{
  "head_dim": 32,
  "hidden_act": "tanh_gelu",
  "norm": "layernorm",
  "norm_place": "pre",
  "norm_eps": 1e-06,
  "init_std_qkv": 0.0276,
  "init_std_up": 0.0276,
  "init_std_down": 0.00295,
  "batch_tokens": 65536
}
MLP neurons of a small language model. Each row is named by its layer, matrix (down: output weights) and neuron, and shows model dimensions 0-127. Each number is 500 + 40 x the weight over its row's rms, rounded and kept within 0 to 999. Numbers have three digits each.
A block is one neuron, or neurons of one layer that tend to fire together. Before each block is what it responds to, as a language model described it from the Wikipedia text at the highest values.

Description: Preposition after event verbs. Prepositions such as at, on, in, with right after a past-tense verb, introducing a place or value: performed at, premiered at, born in, peaking at; also cell-separator pipes in sports tables.
L5.down355:444481479503465628490487528471496426491520514464449553523523479564530442483560527468445532510542524388433447533498517566515502590480554514489519486506553490445486494536456496546499502495508505528481510526464487425533528539500554511499504508538490530498478558494496541490528481494489512502564508480575483489529490508488476497500478421496530549544443514475530460481542525550512498504521

Description: Word-second fragments and "at". Second word pieces after a short prefix like d, r, de or bene (beneath, death, reason, restored), plus the preposition at before places or times.
L3.down58:471437516553495483487478457533521449500438529500515465495500477504438537473493465512535588504546493493524446517466520494411440509510481580458510519461486576467480572481482450467598442504466494512552493504512440529467397472573539479523453474487509517515477486582469574590520533515476489496538507445454469538464449464456469512496553490494493556538460511475519617456575485559448642574558
L3.down164:505559561528459459519483419523455542473487446451473493495522516479585479557478550530525473491458471543462537514487503485453529502504478529435501526517553566519519473454469508524484502557551592525546526474469527529543456490432517473581457548582533484601468407441468478452559476566492570530471478508462522505506459519423527502485478505524510535497503494536443484480433497506502412557436
L3.down209:540509477495544484511528484438479505529483414425478583474506573407502477491544526573484467534489486564540491426540499552529548463478516485457533484468523468563545433510484415485489456527508526535517477524483592485507454503514484557518504497494448476474437477468545544535543426519495500440608446469493506441470495549463529491524452506502506515456496444469517485456507495545541463479516
L3.down437:471514491500472477555614526454566472521613443517507541601433481578440567494469529525444504501468466454478434464475547528466561489449504533509532455539538550506484563516436477487453436467536467472516526483489534541520489509574461436574536468531458478540481506476443504465503463519408568486550550596476523462513526498427485496581490459514553484499427451475453545475426512489518576501515
L3.down501:482498464487485489499487470509432447499518476431489485537532540539438451552511480576541474563489473524524423508475518516476470500490567577553453504462514433472507497511542598501489491523495535505431524514479503498517471515477353413541414532500568499512525488482526489440453479467501475483473464524445485550496543476445495527507457460553457439539523488521505469560563523487513509516494
L3.down532:488525432541502539572459555488451450490484554518428476469543435388460406486544574493532456465468445533468512471561485514585478481469602464522509459446466494457533391462458509467472545562451547557517529499524483551499468578498476500521522471511553485523490511470492500452445527500527552508527505499526496425528453534500438483461540482511521538478491584524453513529521493469533509438454
L3.down835:473427523524526548573448550469410465484519522430478538492542487481534448498474499524589459543428546548484476568529450493589500466543532505507444412451557506505488423471489498471471453547495465475543546508495489560476487458473539374561535538529477470490485493514503500521498473491477472505539487535516437484489620524521496499481560475476502437501440541521491440589489493489535460506429
L3.down1000:468474500498428457591470526527426445472504528438523498537590439477484493525430499501489509516485512498455453539445435476455542513480537523545581524539478553388497536479502471449493552470505545511480557566472470541480477489499476513517570441542513474520477553571502544542498469479486538458468500522578489482430479456445549530440536527521490519523451529404565526488529434467457533471434

Description: Vowel piece after initial consonant. Second word piece, usually a vowel-led chunk, right after a word-initial consonant piece like B, b or st, e.g. R-ot-ten, st-om-ach, B-ab-y.
L4.down211:500486569501385478496517475507539455472519501578545437487500504509473493504491546484490484542560546565471468495499483527469509495500544491462503563459583478495504543394421376540518455536451510430536500461509595419561482497501502590525539535465447582493546515485505500525499535504510532510544495540446471490492511488486533468520448522543499446559479503405475469495476537521442486511588
L4.down277:516446534478452549490476453480506521556501518425504481490482505471544470472550507510510548512461569531410544511502455442482523442480553476481527510499549458402536453459438502488443514448511566508440473427475519508556494523521484525514492454524459529441495495541472496519536512484505385478521497472561423507469490546468416487531557538496544468537512459466474587540477453505491559548457
L4.down471:435419491514470485570545468524521510500515489506438548519469501551549501521532511549498514477535453511521474396562516539446504518504494489442556492483526460457395469471510471546532467499476521502451580460490538516550521445558479601570544474535485519504528528452461532520544512512510453520462582525489545533405516474527551526501451520533551438570407612488499411557530523417399470485469
L4.down631:518567523493558530510522438548472427500464537499489514442552486594545557527509528481458558523463528489485567537450515447448576480498472554464472563467503500416508557431462507521512531434506451506486501459470528515495516527513446507525410490433436457435488485494479400527466461559546509515525528564465532505447494484457482500512471546500518531482452459552527488472481431493465488524447
L4.down707:539528483433508491492503451457505560514528480573481555531478476475577504503505465476463445547511534449442470422470442501507435530498512497551471504484441514530481474489463464494531540548469530448546470506556513515451586519413503547470520524510483494492494544492493496419445525604518506518475583495473510498491486399537492433474511578552521482524480485558480529544513548401511445437488
L4.down795:500505401489474531507488480436522509510443431533533453524531523509447489458572462492625453505468474547469485479540524465531457496433511525498471550523475546491442423514516482534457552484539573468440516514495488491535508484455465584525493522442495469497472515527503490472567482456510469542503482523468542496523548488422579458532454588522578538526454468521531457408463471531485483515467
L4.down871:507528514442575490418521465520571426560506475430484542469460601555560476532476518497514471443477456471528515530497475510439452509441488493447548418496558514464477543537500563459522465466513419469506536523497553510546517486548574493542463399501460507414505544490458481544512543477456494427514453540555493498487496470508511491572547492481516485517458515558495566507506450477516523487492
L4.down1001:578484514480548480517517481489475561506471503548540424525465544507527482475523542494474522498468548590547429453544515502462513488509483501454491526424516486527455506492514483518462504564513458511500449453479478476421540546548473477477484550520480504485547536474471551498502460484507503528461518452470415524515498434555525398471547472452477507612517494493559510493489523473486521546537

Description: Word continuation after p. Second word-piece after a short word-initial fragment, mostly p or s, as in p+at(tern), p+et(ition), s+w(im); also line breaks ending table rows.
L5.down938:486520532507573515500513501459485514487467478501469562450536486478568514531465482500449510461500486420486476443513504506470516506508570462459508450620609502477569496506527546490451468529496522506595550540427548516544496493451440433557487456514497422423434528495478540589516443489453479489511487487444600531465463511522514441530500579535497533471500512570478423461490463527375519505489

Description: Mid-word subword fragments. Short word pieces in the middle of a word split into odd chunks, often after s, p, or sub: s-peed, s-um-mer, sub-p-rofessor.
L3.down408:479613523578507561517455561563504495492504518466480529482486592520414478549540594508485500403506469520532455445508524480433514543512476542500548487467435494480477523458494502544489542498472556507469539527535575525448449518437458510502532454483430521462546521391497476514561502482469509512522512433460510517503526513446473449557551571536536434522507390458487589548463455436498527499480
L3.down486:392452489514522496476525533577503511541527511487553509489472464464537551428488482497484441538537446523489479604447435524544434425445540483507492490554498544476440455525481548467524463456425473466503490456515502515508555474515471510536486512493474465483486496510526575597473566537506502481567449557480594487469515510500518551474554503501444495560527504517451519517518508434446493492553
L3.down513:467495481465441505449507462456536493497528518476512571465513556513520516464501397552545488439530557505544472551403452490575531468560506536597478487539557516493429471497524473492465549587475542467517532545524522468497443463497520483494483533431416513522519494530532533536514514569434484489518543462413450552498456537420520534505438497461522557471485567558483547491515479511513552495567
L3.down569:506465532480516548464546494572449417508539413537501499573536472489460528495513491424541452526556518530447576473449501458538476591495450557473458403538451528428459481489408466513560515581420516522462439587421471512470502481510453482489473528461513513544464457448492448561440429461561544516453449532558509493521437526518525495526581548504568504480540500482529605474531486524447548554463
L3.down580:510447484505555543543446459476462498490484550420476485535507484459519453530509555490512489485470433536467508494528534522537468408477535482475528407463558485531448473456493482474431523523467500479487490438515515570477573506441535461435584471568560522484529479561517517527525540566472544477544506499456481565492482520536493442544530550453443490469462480524498494557523500445487482493407
L3.down652:506505531529621539500577509463490501505552527514449494516452539440553499446457527552450503560536517512514526482468498437463376536499468447499472427536464567512457480452471532472498482494473589539477534523504488575455543575455476479539505457477473523529502536507556470456488463464535572470497465475514507514497520438470470580516549483496523413494516470476478511567496559498508574381503
L3.down759:472516427489515482523506567487473509479489514470577517475534450488507516479444552477526438540415470475506508468521400553503497530468534434497462524498426553548500469513494593457565492498505542510547502523590475535541579501459459501542501476519561524521505501552510473456457451498610490510506535553512457542522452458477525519510488503457480459547512460546481487528454498440539442517463
L3.down909:532521511517522479494486466426517526513512489511509516502483541482533528512484534518447562507510501458450534519526533461555459443540466512475416479472555576497481477517514486511521480429547382565426541494510558495472524527559433543484519455485494516508479505481473535520551496479529515509475526552547473522575499509521490467540600535465466505435488482470529470475469481413535448424533

Description: Mid-word subword pieces. Fragments inside multi-token words, especially the piece just after a prefix like trans-, rep-, post-: trans|m|itter, Rep|ort|s, post|m|aster.
L4.down39:449466539472521460504497512507488542552506560472494452514502511488604500466489572459503530507440523499583508518492457583437553532413513516506561482489458555508431446540481483436541489566517501496502529497534508560434508457590483478493537498474531549476488499461519488529460544471532501473476481498485436493537507510495443487461471515437501491520507515470527456488413517384538496530514
L4.down93:510516515534474518521462516486505497499526618509504492490522496477500442561510520498555494458564445454546562497423513434514457504482489480452557502504465575561530496479537477491541440524543557504530481530467572548479463569526510563469544483483461472565587451428509460455469529539481520477606549498469442446405503531526530545416504508520488409607483463501501497464481512464477456466472
L4.down146:492432493443408554528498542576542497565509479513489528532483483486522494449548493494572520491486439550455446467451518504515470493419452551509485446553534487492464532480466502470452510504511571511475549480533463544532496471552577513532554417553468524544543486552519507539492547523525498451497591521453547526440440512479452429501524532485483508516473492562445477442462508499507563437482
L4.down652:499514511519435504452489516514502468488535528475448479551421511561511490483534513486420491494524584562535541528491426549433466442515562489506541517493545497478487482511547525501497534554414522485454568469490510447501603559517440462493491488549456574509514460499515497489468513551515478454516523469539549489491503522475471523547500507546563480452461439474495541511463472572460485479530
L4.down830:530460504495437463543465474465501546529465487569519507471549548486526531531493491462534419575510518495495552565475485482529521507566443490510484536538539494510502513445488483550423478512542496557469470513452511499445537541509472521476503431553564530538532456523421631454530473507583491565489398592476549463489458533492489472492501441407442518496488549513536515479494532460575503492479
L4.down847:509428542528537510535476528480479461474488536485518504478496489513522501500499437542456436536473527383564517619596447450515513490524455494483511471552482498433554604478553522465504497465452481516489484509476528551466535412489510539503500443474542528459457532496500479429476517493538470512403452498516492524503448489530478510544543438478389472519483534537488571541461491494508521537513
L4.down853:435576405459525518528486500511450508529498495548435493563504479472485492516519457462479458459459391470505446505414446476492508501508472473538483532452491462509548477486498462482491521498425515526499561531519471532402499515491505483508502492541506484490506489516488527487444529522518494544509550540483511536526480493470496489464455516494539436539469480460502478561544550487507508457514
L4.down970:474500507517489531524491469497478460484575509499472559498531525562507458405526568517494509431557519460500467519493543418497619557465498464514603482545525454470420461537468527516459543515483518501476504465464508493551491563558453531551563563498441514456439527451432507528485485468479484434543507541488474501493525505427513429494544558459543511487514478549573519505511492488557527502504